{"hidden_size": 640, "head_dim": 64, "vocab_size": 23769, "hidden_act": "swiglu", "rope_theta": 10000.0, "lr_head": 0.033, "max_grad_norm": 1.0, "decay_fraction": 1.0, "max_seq_len": 512}
MLP neurons of a small language model. Each row is named by its layer, matrix (down: output weights) and neuron, and shows model dimensions 448-543. Each number is 128 + 24 x the weight over its row's rms, rounded and kept within 0 to 255. Numbers have three digits each. A neuron's up and down rows have the sign that makes its largest values positive.
After each neuron's rows, "raises" lists the tokens whose logits its output raises most directly, leaving later layers aside.

L7.down1246:126128117163114083173148133130094094115134153102117152124125156167126152163129093148128150148147132153096124113126164125093132085116099151107143089129089183139171115127127116112122100097131089113156144186139160154113120121121130093136134104080109181133107150107123129142113151157093122115
raises: "65", "60", "10", "15", "8"

L2.down1021:131128139180114140126121120137110055131128121141098163094116114098112117098136097094135115167106127175118131080194158112110153161129212117154105139161093122155138117129112126117105125146131099111149102088146104129178126120142110131165148125145147160156099124123130136130148115131142083148
raises: "attery", "attle", "ruce", "ombard", "order"

L7.down277:126071154122158088111114095125130163114135127099082126122133136151115113169135131140113100139121126139136089102153114180112102141082128076117134104141159126132135148149129149156140117098138156109121108157146146139124137154137145149104120110154139156162161147120095135116107162063127123123
raises: "lin", "man,", "rell", "ro", "ph"

L7.down717:084147126104117162140159111140085085116130147168147103140157134058152099101127119162123128116141114128162105113093117146163160114147113105136111110146142141129156168162145114102094143078164155133116141134154134160138094144131124133129119138143097115128155119126170146139087153125130109126
raises: "ing for", "ing on", "ing,", "ing for the", "ing."

L2.down1221:120156133118129101150117129118126006111132144151113109126111123130123139109123105160116151125128170158102123135129116146133099090170120181123123151124138150138119151150124115147130147105131130129123153094135097135127105150100118104118128143171133147153152096144119122091134128152121087099
raises: "het", "her", "hed", "ycle", "hes"

L7.down1027:117100169137118151134144102127139069117090128105127136119098149125175131119111185112105155126182150132108161095142127169079117140136106103112145139133121172145150126161123128136092134133162114136133138137113138125110161129105162125130139131117073133147127149156163117148164131147127134116
raises: "003", "005", "006", "002", "001"

L2.down974:140108132131131105156098130165077052112094089079141121118129154081163154161140134146109113131126136143150150102106122131115139122155154103110135162134137158126140122144129088129156147096113133162108158136145134127116133142177161116120111145140107132157127164121158124137101176121157121123
raises: "ñ", "hn", "ş", "ber", "ver"

L6.down982:124141160076154115111152092180123108117158085101143079150114111119131151162107073108141156093147179141131112138170120129118099104141143115138118152128137110114140128167096128125131086108136130146110110126150115146116164163164173121116123107094121123119132135143126140156166119164124144124
raises: " Entertainment", " YouTube", " Film", " TV", " music video"